Weights of a small GPT-style language model, trained from scratch on English Wikipedia.
Architecture: RMSNorm before each block, rotary positions, biases on query, key and value, untied embeddings.
Training: a variant of Muon for these matrices, 267M tokens, 8136 steps.
MLP neurons of a small language model. Each row is named by its layer, matrix (gate and up: input weights) and neuron, and shows model dimensions 0-255. Each number is 128 + 24 x the weight over its row's rms, rounded and kept within 0 to 255. Numbers have three digits each. A neuron's up and down rows have the sign that makes its largest values positive.
Before each neuron's rows, "fires in" lists the words (lower case) most often at its 100 highest values on Wikipedia text that the model never trained on; "fires after" lists the tokens most often just before its 100 highest values on Wikipedia text that the model never trained on.

fires in: "2", "6", "3", "4"
fires after: "| "
L2.gate399:128122105107155131164103094089141141116163113107109169152154079161166145163142093133144143128145132166150150099165096130126107128103133133136150129127104106141137151134137079100123079120187110134119117153124093127140115127126113132102119124117160067138160129130140143076067139117137124124145136115106131160108120150174114115106168154094134137152094135130178096134191135140113106105142100148136144131124123148120130136117149131129104090101093157099140085091147148105114097144144169096107101124165181102139108140165114157108124122122161160129123108144169122148127185125158113131116129149124097166158094087089140153115128121137096127108132122131127154164126149096166107151101144115151118136131109141107139133089157098097126164111135155098182134116092151118111160160121145
L2.up399:140079136111086143116081162105151141156141136169125149107159092160169125151110164129150131120131141111163130125153061082098129123128144132130138108135133091114107133167160115191138172107135161130104166122125165132113112124111106153118140135139172090122111133122134142127113115114112097130105127137116132149091151121159135136146137140111158057119133118154155146148139092171139105113132092122130153117101101123102169120079112119118134090072166163113117074102102156087131127140137112087148118145162142129081119121163108156152125096111163084140139074159181140166097123117108144131109131165124140110129119134112109106121106105130139117141122132112146121176127120113172125156154109134123124102122160113114159147117144146141108179143133141110129106116102118113073133153138167

fires in: "3", "7", "6", "4", "15", "16"
fires after: "| ", ", ", "; ", "and ", "with "
L2.gate243:145141117116138133121141100103110133108140180148095111127147144105146130110125101134133135154098121096126125080106115100113108105110136101121129141160143127114169163164148112141144122140150157111126126087155086166118113135132118158108127125114190113133048107129095097091136130127106124148150113129120121102098135130119094135061137147113117123144067143090146117141128115122134143131125135141159128113123140142140130144157125138123111098179149138163099180111160141145137118112106109136114140150155139132119063116153129154094106096129183158145107154116165112136132138135143162115110121153180123132111124083105086134133135108141150119103171129128115117128110100086142117108162102061120165123108116130111151113074142162172118095169100160085138110101165116091086140104119166
L2.up243:155107102129175140150171101105145192106168164148125076121090130098144145064165144122110130137109113125161141075132135119136140108121136088103118128119134117126114148139149112156127127133168145118082120093130121145124106119128128124135149103123160105144062136115104100117127122129149137130142130155157105129147119114148087092088158155130134083121087135082145130148111142120135157179117120121140109089148132132125143103131128134109116101176126142123062147152153137141173119129115067109120086137161120126139071131122136129126131139121120108104128137101174121124093170172159127146128121161193134150123111099079109138136132095158143127125160129119105119141103139119153123147157118082111117095099142147136171136097136160151108111176131147108118093108143098125128111087100149

fires in: "espn", "mlb", "votes", "turnout", "bel", "atl"
fires after: "| ", ", ", "(", "; ", ") "
L2.gate439:111105138171131132151098094130138132127108127127177180147137149127156108140089123143131158124112099171125080135120149139137124112112115162140135122131092100097126143132109115112171179124116072119104111098117166169132138105124162169124090154074156131118104133113138133171121140185101114129127154139110177099169105095109144135161112078118133153152104166139118129140142116173140154157121136175158165131097107091111119159112109157121127160114131075139099112148131112135187145145153113091141131122101133124195121123108138120143147140161139116122078087121131119155106112122182147138147121120187084092119137136127124143110136088145109133120109131124137135110122116153131088115110133120155123133142137125110121150162098108123140107111166149130106113110149156089164156177154126
L2.up439:151113116127177109156098144102121137117080162129160160159094100092125076078135149176137121163143112137125126161134137146095091093106136161190117102124107127131107164141159100141149158108097117144114103120102147121141194126131080117149146144106176118128144078128109129116097121166162115130114141146149152138130102122122155122142106131144182157112147162168089126149149140121138113162145173112108173090116119092129135108099148143132109157095128114143145140119102149145163143160124094132182149157120115109128120106107098119138131134129138141106100111129128126110087098153126168132129135152122116145122130159138146151155142078107131131126153121106128160132148174135125161104101140109108137126155124103103085138176077140121154135119102153082135133122116162105111192115136124

fires in: "and", "but", "with"
fires after: ", "
L2.gate289:117105091176119150113108136107127088126153094152093137141127110116128121123142141150112171114157141178130138119099100118127166102128157134103106113076064132118112134126131114142111131128072173161177127109117096132121137128082122147102106121118114107139154116157137185122127115108102132125121149133091101147146123149088145145169184157141120100130138105122143156177122158144137115127103118148183130150129159153117116154191142181139130139156113157148140126119096149144140109165151122157147142121110179131150110116118136142124159179148126123089109137122118109082124119097150138125138135132172155153125155122168131116156098093142106073131171103112093094123122115134111130105100161141161167145139102108166176121082117128173127109104149137149149121147125148162120134131134099
L2.up289:149084074140116145133142174128154130143109123151134164147123127172135151108148131088169110148136142128129119147150152110091114128173108137119076148127124105170171125103152120115130144117173145112140108158160162138180125163105127125171125124094157139144175160134160136106099114167143161109098115091118133124140159126146175120111129140127151130121093119118121117115120079089142125095156141158118133104157137157146155155170122132102131111139133158176118101163125152142155159134185143175138143142137116129142104093141119189115146110134165158106154121154109119091110117114137091165170132132114156172134187122133081078098097134095115150085133139108125134154124114134139140131109128114101137115130141120156100149124125107167107144107128153109134122143145082117124119135070152

fires in: "one", "some", "both", "which", "rest", "who"
fires after: ", ", ". ", "the ", "(", "and ", "; "
L2.gate223:110126090139167103178121137158111142193153149071094126140144110120146105146143105155132190077149170175101156134147101107099103138115126118120109163138125117142073134130176131163124126133131143100096148150142108100167142147127172145156142132125164135126099126125113135112129163095125127136145119150159127095127136154186150108100198108128142123158101105154114167147153150112104145105117128084138115132145097138113120156179161127150100090106121146151154127102100151138103125119089111169131194111113111112105126121138103163133096128157107092119134170144125105115123142154164125087154137128134123110128137110112138147139144123135168133166141147120121148163079115112136145136089155140156154129143101082113109114106134120134127121104168181113120149130111138132157153152117130
L2.up223:114107127122161091126137179139121136141149156159125105127135142101160124139160141141137131128126169172091148149134144113085070154126170131096158132109154148168114102168119110101113127112177147136107099117091113122159141162107105142128111113108172082138098093110163098146146105116122110102169171118122143088078151091149140128140150107101123129159119117173122121142118110148121160100176143117082128133143115138133100163105140167155100107141159118100142143113120096132098133150101139132134157095139111139145149104150114117149151151122098111129130165126110126142139107156154154118119110120135128108128164123098077165122067101137124107128157143100152203132093115120114099103151169099165136082131093153146122133137110141130135075121110155110109130133145150125161157173120125

fires in: "a", "an", "main", "the", "s"
fires after: ", ", "), ", "is ", "the ", "as ", "'"
L6.gate171:136126096143141100133126101139102109147118159094139122101182118110130134096147107155147097133116080175095103146096157127177122165169138123109123139130101102164077132119121137151155128132114070121113168139128134133104117173147125120136157145117157147152093171164157113134153109090094162128125121111106082181115117135124150096137066142127090171118124137127143138117152130186134134152120146104133103138141146155103153103148155135148149104103121129127123147061131173114113162141175139095081139116145120177100150117142137121102147062115129162134134138136126119145132107141103108158144133153114133164154155161131085110117163107128089136135139125143082089121100145143154139108143133160114123128116129146159118156109141132120102098149159145110140169105135104152092144115152104
L6.up171:094134111134093129145099165128156132175146149152135124130090132153126103083118128131121148174087134188146110134150177135157117132120159127110119136078142090139082121161124118083097132156120120148117150121077138147121122099100094104118093148135143115133153111104112132111108130169136145144085130166115118124105110134125098101132115155162127155124128130122111150158094082151103124079110141062149132129111143121153139092098170139116146146132100138157104147121116097131150127128165133143106151137141115124119096109135138099079117110203151114120134215142157182158113125154119120104159134108076134146087103123142114140089148115171086117143131164126094141122102141121125117141148174104094136117125128143123125136157133120117081151101146099104129110131116150127108111142102126

fires in: "the", "its", "late"
fires after: "the ", "after ", "to ", "After ", "following ", "until "
L11.gate561:116151142107084097157083052156163104136153194112127151113126084128103150132136078130169175168158130094160154097116195148120159154174155166153085137157119137106148153099137097117144158132119140124159155126143104124079115174147100101129114124138161101090144148125090102130128155136127106146153125101097150150081124136120123140161093120119145133137117154139123130106137087155105146122150105128135123140136148148112120115115142122145163125117127133164155171104156112106124112135127119122093159121090090116163121152145128155114095105091103112155147139130174117138114118184103144118176123119151118153102126099117135120141095102126107149082110134116147105146126117155120085146114106132154166172117143112104122138171125126143127114117122122156132140155095123139096154139119147
L11.up561:123165102156163094086113087135132133144110108125143127135130108129088152103143131108154125089130147128128159129116102132091151099150132131123079140171156154144129143084084145117106158101164114132151140166121109144112101143136095113114129116142127087142154110128114119152109144132150158136102168154100172169131147146107142089118160138141136126129114109114123106117101131110141137099146144054140125078090114115120149136134091101162142103087103095171128135147106104124114140134116121115105147146088112130115132089101161156126165084123106124184150101132115143125109108142180093107155145132129162166141121134130119138099105150093134163113115086177144096139159089159161119138097125159181130151129120153102124108154112162138144081138101151135101105154106073140110128126136179

fires in: "later", "also", "originally", "both", "initially", "known"
fires after: ", ", "and ", "was "
L3.gate389:099131089157125136135150153176127141121118094112104148137091164130179117118107169135163133097110122147114149133131113166134109117116133128115066089136158137155137114100152116121147114163119104151130095108154179137138113147103143141120096143146146107108093140150165120133157141109074124112138115129058136134117099137142105147117164119106132148157122119119128129166140109141124168100131082138135136134120121114094116138151112124112124163159135104160185098140129160163106174095152155162130160078118134130111172132169116111164102113134084137180162117120101141122146163143085116112164115115146144188135093115141095112122168093131137084142081128131112144129111089103151105165132090123163131100127110107131129161127093153134152111120135151102101159129075113110136140112107129
L3.up389:157096137083153175142153212115164133111126137088149113083163088122164105090091156184116107151137142164100110103104130194149132138107142123147088137162166182096127133097091128161110114122150114150088158111143141169141121115105128142154109128142153110102104138116100132134108126119117123108097110115110141093111119141150114148139152130111128155161101119149099122143071097132145128106133150107134140147135110133152127172094124158103154139119111123152126094142081129111098106124123138111116147145084134125152083112127131142117157197144103131125143122083093181122118100134135124102106092108157144130137156092155129096129138098132123106115149089147106128118135104126121075115130091095160157089149097141121137129132137142152109118118123121123162131138145135133076113141148124

fires in: "0", "apps"
fires after: "| "
L2.gate89:159097123110134110138114133136113116114104116130122113124122119131155111107132100161174113116122149203115139114142108157139122106135131123126117094138157140129133139135186132130138145108124166130104131098141154119126103153118100102129171116084141132161141100152135075159094113085094122066136108093142133133059111130130110125158121157116100135154101166172150145107193148091121099121133134109099142143083163134138158117120101129084132124094125153159088127161081151130145071150152139148120081113134130166124108055105133113135158138147114153112184135124103124138150125122157083132139130128142132089120129109112142102123181124150128113128168118111112154154146119125126135126135145148137141126122096132112139120093095139111133124090084135123105130123092138097105181099166085
L2.up89:110101124118140150074106073104105152147152117160179192074112148094138119143117135121134152149126141130100125126190115110134113135171137113109139151137105097112148145099167171104123159066155133121130130138118089144133120183174133097117106115117128117131172102132140153121114140145120128119144131138143160117148155118104100114140125151110070088105138157098119170159128167120122141150145119159110178112173164122110167134117092144137146099160120126118136101144109159105156115146127158153129129140177087109093107159129132134127176095083146118137132099120148126114128093113120078143131134129158136120125084128151091112157146127145102137110129100127129152126125180140132135206156117101117125171106137125107162149128141143135125124136136139107139150089114130113163153117112101

fires in: "which", "what", "both", "this"
fires after: ", ", "and ", "), ", "\", "
L2.gate423:069129133149134103120106141123149150195157179164089119115134113096145104114125116129143164081112144136127093120116098090192092162145103143128133139118116152079150138133098162165108103135128099156161095100101128110155115090132134137148174136142129106137143102143118127105141148103111090097133099133145148118081119133140177121133147084095138157104134119134138159139126091175153124098117143101132129128136129139138111147146151104141103055104119076129117098136093159120097095128133157131151126136143115071143100140142118134148146126127180134101142147130105139113152108109121103089145115138169147151092175143151112103074109141110154105118125111121137127122095117192150122133153147150114126127163140127141096132118116104096102132119103153153133130158122122144173171128152127
L2.up423:098109116095115117123088151137126097171140148097100144136164110139123149096095146136102113090138121142119128137143156071157088097187125178098101141148128158134141141131087104112156146117161155128112194115138140131159120114096154125116151138135118128137134038103151096120119147104102104085159080123128121137130129123128107153102158143125113152110111113142144135154113129139125150131116140105101124155151144117106116125142148136117163074120134129115139089108090160112104084136136117135119130111118110126159094124115117166143127138178105150082156162085126125158114136148083133177153144117133102126070148120125165101137112130105117092137083126150135121121102135164114138117105092138142074098126123123123146099118130135097113121130114116178089165159151133128115167142085088

fires in: "s", "its", "average", "scheme", "high"
fires after: "'", "the ", "The "
L3.gate24:153132084090090144146171130122068107177118146115165155152138152112129117106114148155112146123121139129159136118130115131123136142126124170128129098114113134139107146086164094130108107112150104156123152092146138092152163110103120108147146091171135110144110150102088140116112150136125142160157108160114133140134124150118137170143140118183110093115094139161113137101134124104178121122127092136111148109122182111123163139138111132107137144138130131129163134113122101100153121130140099179148118122106137147115154131116105167109167122106098087170117071173117134103125126113181136111190158111136108122121145126130134129114163154192137100119147137171111105147143145152113130148118096124150174123149128057119123108115169117175094105126127124158185155132106119128128125163167162
L3.up24:112095093129090105162131072192076171158125126110161122090142121140108124115117112090134146105140124153109117110114103112184122097158081130146115120119151119114124160107151114094129116101143146170127131135094108141127107145138178143162145113197139121137121147104103158089120144162122148118139125141125105144136069158083113115142108119100095152121120138085114125127072141092129136077103079095111120148122145146120126109115158143146165123126137120118125101089099124072158140124120118137148157129121110155132112087100117140129146122141135137145151094098105128122122106161196158105186124136169145112113148111164126140113119142135133130115150106140158082146111129117159148125135103096127152134149106144074149124145109165104114150148139117146148085129171121114148155149121121

fires in: "but", "he", "then", "they", "before", "she"
fires after: ", ", "and "
L2.gate388:135130111176095099099134177132111124139112141118124127141133099110150143125145093136163120094147160150132142092123122123087150148144152150103120150140131108134124103100144137133132107119127104136153070125136142121146145163144149115099136143122107125101093150114150158146126070133101146117140156148096127084100069170090102156150124166117105121153085121145144139127171097128102150149089105134094091113095140112123109139171107112144128141189131117142116136144130100137171155107127148144107118143121114130161076119123117112158179148092118144164129135136097114126138132114153098096165111181186129086115166135135139114136126097167154127139151116155137128106149074121153105070160129089168080117123154098119157146119113118156154123099142078126124142168107103125099108128139149
L2.up388:120116111102148112118167162133122101121114134158128165130135150165130157114125130154119112123125151087160126143128116097125115172137180139139148199151130128111113111157163149103142081131145103098120103118142111148097168119130156125104094152145136122120123120135129103132164114122145156134149138125124116101138161063123124111144126115127109075118089113150091159140139074129169155150121134141144106137084104126162104138143103151103138155174120177126135130153156153125159121135132146126122166119127145116169093152103162090163145136131149100109137100139127079118126100124161101135146116116154139105152153131152140115129158148177172150129079108160159105137140139136129129089095122128199124129131123090162129157157128147172142121118156120131129141161139188139101050144101147

fires in: "both", "such", "rest", "some", "other"
fires after: "the ", ", ", "The ", "| ", "and ", ". "
L4.gate419:118124078134162133127130127088169110113140142070127105162131139129136138145095111166144120107147156166129143120141128148094101102100128183132120186105118143164176153110103094131151105102162142155114135119122102144144150145119154118111105147106182117107132119123139161116109120098138152134138146085129138127115125119133115100082174154101127169130095105125128176132123168174093157129157114142122134124141141157089123109118159132165157133127158140167121098119135145155122137105129108086107145147136118124121121152179116134112147142152091115162147125116075151135100160119141149113103112108146127140150129137158117135105155100180138156138097131168086134130113168126150123139113151114171093087148163053094178126111153100099099150117165135099113115170133139104144131106152131
L4.up419:152115139106115086096117150175126098166183147097114106137080143107130110195141113134144116135114126142098118135108154106136106142122098110127134133136091122077116119144112127145165138132130109121038139126101158122141108149133152147114123094137069114083113116113140111125144136113145148107131160164139115099143123118140136165095141127143115118148130110148127130121153094101132143148096128164152129109129171117119125087148146113111131172141093123174131146121145125138149120098117167151136140138153165142162091160169124100155106141170128103116170104090120125171125101095122092142138133128104129167152118117098116129128127111137118108109167127116120126106179114118109147100130190124149105072135128131079125098115130089206089111134125107142106099142155122135174165126116127

fires in: "other", "military", "his", "its", "local"
fires after: "and ", ", ", "a "
L2.gate587:111136128116123158143121106165136091118106128134096128121096140154134101139084120138124114159115110166108153105158128116156099125132183124132117152123160101163140111095134133112121105103135139118117135106154070150170134149102171077150194154149113111108130106102185158162129129104159116125166096166119133093098144134171147099138144105140170117118127109158125116157111156099108108131111082118110116133128098144098065141167108147120128139105108130124152131130123153119137143118107122127102126161098163125161150171112146139174151119137137125114125127126101133106153089151110120146151131112128144117116151118179136099122106158137109135083154138134076140125133111103125113097130107151134112136158063131138181102100111157156132107153094164128149111170174165153190113101126150
L2.up587:148135135122106190171110083115142108143142138118089142156076131111144093149135133170129130120129092183134141123096104118157108167153128124116123109135158131117138140113109119131150152114140162127121126107135088147165142147123124100131129148153115132109129060146165139189110084108137133105152118166156088090095137093109132117174129108128145144121088118126172096190128143157128117161106128125118146119101116096068113128107151176131129136121128112110128140124096144141113107177153098138143144123111132131152135148144130177144117138098141124134097129144088077108143087143115213141107138127155108124155142111163118105120104142120127138113181127141092148105133120096088158089155117145120140125126077102093129150125116122127139119114104132162137093084132125175156134121125133

fires in: "first", "second", "went", "remained", "third", "serves"
fires after: "the ", "The ", "serv", "and ", "s "
L2.gate120:124121101159135144134111169141142184118129093133146175083144112145122109101123112134143154087165050170151130108132136131148135057180094120140111103146098119144145122122123113139144131151144140124120143102137118150138083163157168151115105157104089153145135102112134094136117145126120115089119168117111115140156138103115162104137142160121118128117122129117150148126132134087123138102143145140120138134154128154133161116103090118113115066139155122188111103140112132142087150151104172122126088160120112106111154140107111152095115128107131187127146133176153152128130144131114184145116124129165099103132153137121121133095123124100165116126116122105127121112147119134079113123153102115155163141134074149152125116139159136101151130108076198140118160167130098163097154119098122
L2.up120:131193153094146106099117152112128122128155131112082097146128160157103113119144115146111126128153151127101112092112156147139169152176127138184133153131098127121085130114116169170140066097155109136098080108129197123122075143101089142079156109112142134117093163147139096145108125126134126137117133107128131135099154160121120127141109077131131125150145073159122137136147118128182169136117151130111131103157130145107112131108138166149145130118141106124167129099135095143128108127143107129107116116093151109116140119103135164102127124150135135149164120136120132164113137126149096158148138084168130147138157112121118160112104178135071125147113094121146113154093114091097080146121133155095071139141170181175096141121116139166131148121112146145126101134113128133145144122120119

fires in: "s", "his", "her", "its", "the"
fires after: "'", ". ", "is ", "and ", ", ", "as "
L3.gate82:103172088127133144139105156147122123099143148105080107139087130142125142147103125127146100133132116158084144178134180100173099117125152120126123112124136123115113093107167151186142151129132120122165133159137123105136158120150142136124175165130143143102130120154140108096105159126111149164145144135126128126082137158128106148124122146119110138112099116155103159117109124099142147141165109164138143116071131113125095069161165142156116071092108153139133133155069120090078132152137171114133109121119120143070160126108111124079113138075125120095138144148154140162087124171108165170134126128151167147106152134121097150099145124118133112144113144106139102072117108133139132176112144108138166107117151117098104117132169158129165122155160145127126091135128128096150136130108111
L3.up82:131137146132118081144134098137146127156146140110124094160121075122170128135111116123090102102136135137142170122158133109131114083172194096114143139166164132135138089122170131173150121116139072157134166080113098152172090152142138142154111180131117131143145154185127115144104142155187108125136096123123130109137122137148144156159116084113095191088120114124110122147109148110134119107088140120140128149081144157118123088118143175142117130131116192149176120050100134140156096140118136128132132148132122112131111116134144152154142152117092122142140120109097125098138138117141135159121133093138129159102177111122102148141141099136156162141101141163118121102132077088115110117117106133150102116155155115128117138146142131114138131119114144115107111145097143127099137136109077

fires in: "first", "only", "notable", "largest", "second"
fires after: "the ", "The ", "not"
L3.gate662:138115099157158111145120145154168143164154110163105090137092084162140164156111127156098155116157115108103142108116175108106128160129103139123190102125125116126130068127159125163138136120085136148087143137123137118114114167110166158130163160121129145094139156107123115131153091118137158143132156106132089151132077153093136102154142107159092133153156157099147144128151124138091150114127129125108181138154111177128077121135156176123107132127173151137136083167113099101096129103176120104087157138108115121113121131137157140094132127109147148119102135121110129137147106130159168145141136138132148113123093132129141178103109152145138107141090129123136085072095117133136138115111174162161103126137109152125142118133145130124134057095122177151138128128105132098137125141134149
L3.up662:171130124132118098155116122153128174144109139096124125133123128145137078111100130113105157109137122131119097110127127091115119132132100079090167178179095137121158119108173133142107105164132115129091138127095170107114100171139141136132168121074100149125109072106075150145134092134122124181135160136132102141109106141141148100137120139162140139168159060153122109104133145108111163154161112107065123108148141117117121126129112142114170126129099102119153078149090125121110106153098077077098135132136144121102133141143154140100131128143144091146167137113104176117097148126137159117162132126145133144126127128152142128085085149133116162128120141162112134155131140110136123114144146187170107127136096136159132136168151162086142119146092132142139136143115107110087132148131103

fires in: "best", "top", "most", "largest", "highest"
fires after: "the ", "s ", "The ", "most "
L3.gate311:068179085132150112130133141167123164182152088149134158109123104153134116155139125131129097116141155108129103117151176083102119123165123132098114118118098107143121134116120153167143109132073165120123131098158141125122123132095114140104117164106127146144097134101126143165165105093129167126129108128134102115120097148104139098116146189172112150080147098124139159111161127145137123124144135149116093171129150106127078089087133133135150129111133146110158102137146104106115114107140123099167143133155174138060140183152138142094091098104166101147146164162133168146068134124148120154125148144177146145165137156110118155130126122139128115146125141119089103139093116092122139117125143115141112115151174139136158116110138107121124140107136142103137170126173102097132151132152128
L3.up311:100120107123119129102165160133122112162124127096098139096138115143107115176127134107114109131158146124119100116138175113158104113144122122121116128126088130086099105118142132131129105130102136130110164097137145127082174116119164118155155193148163154116123107111114125097123117116130206164151127129154129087091117191131110117086118164120114116132106110116165146145109116129097114106137143128091082185166143119133123100104152136144130105121093134107152111127151124055140083127140167089129158159148131145088127133103150141067119137149133138126148171162124135129143125119153134113109139113171150135128152122104134122140178176130167140133108107158143155145103150112092135123161149100150099131150163156136135117126143116116128143062162129117147106126168104094154139089154121

fires in: "game", "film", "album", "song", "series", "s"
fires after: "the ", "The ", "'"
L2.gate698:109146146126117091111126103147113127162131164127181140150134085117127127154150121138172176105133116178171104116175154104141115123069083109119135132125098130153122140129161139139117094149096084148141138145133115128135134117126109140120155146097113132146138150139119135096131177114109156107138133179143119135116145168133100121141149103116130165134144115159103118092110121162115161106109074120138163132129131120128156150148130103133166117092134076114126122116117102106140119138083141185120163143078162161099144144112144126153139110146148098132164101130135138143154144122166133113163107142109159146160138071114101099125149129083112154095061126147102098124101100182142167142133094155129148128138128140129083081117125118139113120139172120170161110153107130132105158162102150
L2.up698:097143156122092125095203149128195102139121145092134124101135122083166113119135107110150138149140126118116144152126118098124136139128141129118137094095118120149119169168162138140126094071140128114129148120115160142126130112138161127124142116109145129168140116105122114119120153126104170132145127140153093129109171162122167106095114098098121146140133122100173099137122139162133138144127095137110132107136125113112127135148140141126113120127115104130114128153142115117120125118095162144139094116095115092188146133092159116131166159083102119131143126093108147169124126063152156127132136079144074132109151058127150166125168117135156125136101155090099171144175155123155147196143092135145128101115127111160118114124112122124048134131116118110109108167134135143142164160148144

fires in: "0", "votes", "apps", "w"
fires after: "| "
L2.gate528:109130112164116134125110110141106135114133172126157163121105107144150151124148062149171121097091138122138146103126130118156148116119124140080133131170124125167134105105141101118119154151120120141122124086130115146165111133137123120137121097104118135198173128137148159120113129106128127133133120083160133132090130119113153155154162087058128161156123089145134131170141161123113127095116094123103101114113091142137140151147113116143091114096137153164096154086120077136163125132098125140156148133120135138099123102128136127107145113133108141162168122126130116135153087117188067110112105127128118117106107091136105142125126124127128084149071105144157184126109157092176142148149100120147177123135134156098131103134132082153114104082146177100109121125120129101175114114136092
L2.up528:093069062139118134109171131134079081119114130121125162103119092083139142134141119146172144120133167124115130108111131143111110128098078162121129121150094121099094161102140109113155173134079075134120180131093125145123122184108099128120129095085185154150161119111132116123106166136132128140109101145120126101142133142135108128083132130112111121086110110122158149131116130120134162125129142139116131114118136139105148148078131125116160129092130143158157127143116136112128109167133100113134137105129158123147135129141145163152144136092116112133161107114212154179122081116167147128129122126128124125107104126126133108133188096124100103122124066129135168143132097110144127137096145119128162130094117133101042120121148116116153098113129162096107112116149119149132108121112116

fires in: "0", "new"
fires after: "| ", "–", "n", "L", "t", "in "
L3.gate13:144143112121166160108085091133138143095090167084098118121135112126193131128105131120125118138135124129123145135127154121164128124148102170135127147179104127119114130126078144155136119131173155183158155120099137139110152152140097153142114104099131110085165141115115115168080142109148191162162092156154110120162132102131150159166128135114116178129164122142169148152137117121154125145110122105126150101139087138116140123125127147125103153085179090144124127133131133135118129167145122107115079068104133147103174104168118118118135156153112159101156161122166101114139136178114145114115115106110156108112114102107093160144117102123140102065122104159138143119131150116181105137128133117134163125146104138131162120156166112160122127134110154153124103132152110149174135144093126
L3.up13:101092125129168108103133156110170125148118121070091103106135137122165168121121164120128153127123107098185143106121167141171131097137112144121107120123206129118109119119122148110124118126128125171113113088130131111139134150103139141166113118124128108158160155110125100153159099130128111141113119149132111137121094152142127145099141088135135188131117123122133121139150129129143164113115123120138138102109123071147120129088102155118185153131126145155091133096111098081135166172143156106106111110151152125083093141132130124128131154107149147116142155118127104116128080129195129127126120114136168082141112122098093147081106134136105093171104072127133148152094146182142122178096079140135151105119110182142117098171111144158124102150131156112145143114122154121114106131115140

fires in: "well", "or", "then", "later", "to"
fires after: "and ", "as ", "later ", "but ", ", "
L3.gate379:092156125160111148199095154133136142167132131119058147149113076127099140134091116096159077119084150121116112120134115115161152159137111143094096116094108130179096126135128118179154165127138085139115142129165129116132128119153139106116085163150134108108117108134110108105152126105161104113121115154160115175085105152104095131145075125124146111104138119171157147119159098143148136113172109093136153130148148082138118152154117128128093132119112154149149167100108135123096151122115122101131134171089134095156073115121098153128134122108128107127148123146077115126127115080099127138111141143146096133181122101140162121153122121104097127133115106106133116078147156133159144118113118120155126105099101133159120126106119118132144115142168104091128077143133152120119144115175129
L3.up379:181092127125102120125119139141135106183090132131157113144134148120129123146142153137093126056144130139185109126130145123113100120113138108158127135138095135127120144113105160137197115156134112136091103136144117133151099123082079112127151142122150139110126146099123140164155152157162106102093101121082105109145109113154148119138093134124136106137130141120129158146111123123164144118106164077138100173159129136116120133132122119109118148123117150134164147130107117119113073113128081098122139099112158109158134123162164162126090130077123106100143133167131102137149108148059154188100119131100088112154144141107139123137135133153152160082184152157121103107129119125172095112068134170158124115143130138095123107140134137138139157105150143122179157108151131110086135106120115

fires in: "also", "later", "only", "probably"
fires after: "was ", ", ", "is ", "were ", "prob"
L2.gate308:093117116171120117141108126165152112110154112143122139155148149163131153167117135121168134108127103122089119105096163104088098135133144109133124151123103129130155108100098145161151180088157126113127139079110126133183143109178165158131085122132068074119102119135089157116154120135134146111177116131135151110123118150126169126163108128163100141123098109082149187146111110170121124080128131114155164131113199137130155150149123087109139133147160128155151117123107124215154146113152175139119117115100095092115151123099099104144115120129093155143117152114133144149140127099094125119126145107149188121147125174120075110148150131124134107148125115136108143105150128167131112137124112133170130140114088121131125133143123101131096131116137137145109132138109142127123131133096096
L2.up308:097093096176122101119118141158142144094134121131141141170149176154146122140121117120097127137120111109126133139090157194079125114116158126127147196147113132150144143102114131160133133115185150141151129122110146117171152136138144160095111116164161159104151142169109100127130112153130136129133145132108148119093109159154136179140124107142098126155104123128140169125172088115132136122139095162175150115111121140134133134059149150090107124113142106105123116104127096184167157132134148119114127089127111132134148119125104098112127116146091150151131125133106116171146169120121120111100131123127160155146166128123104109145094143081098117152154144144171122131146141110116119140119097100169125094150073114104101157109140136143097096132174147124119120138044181120125112106122134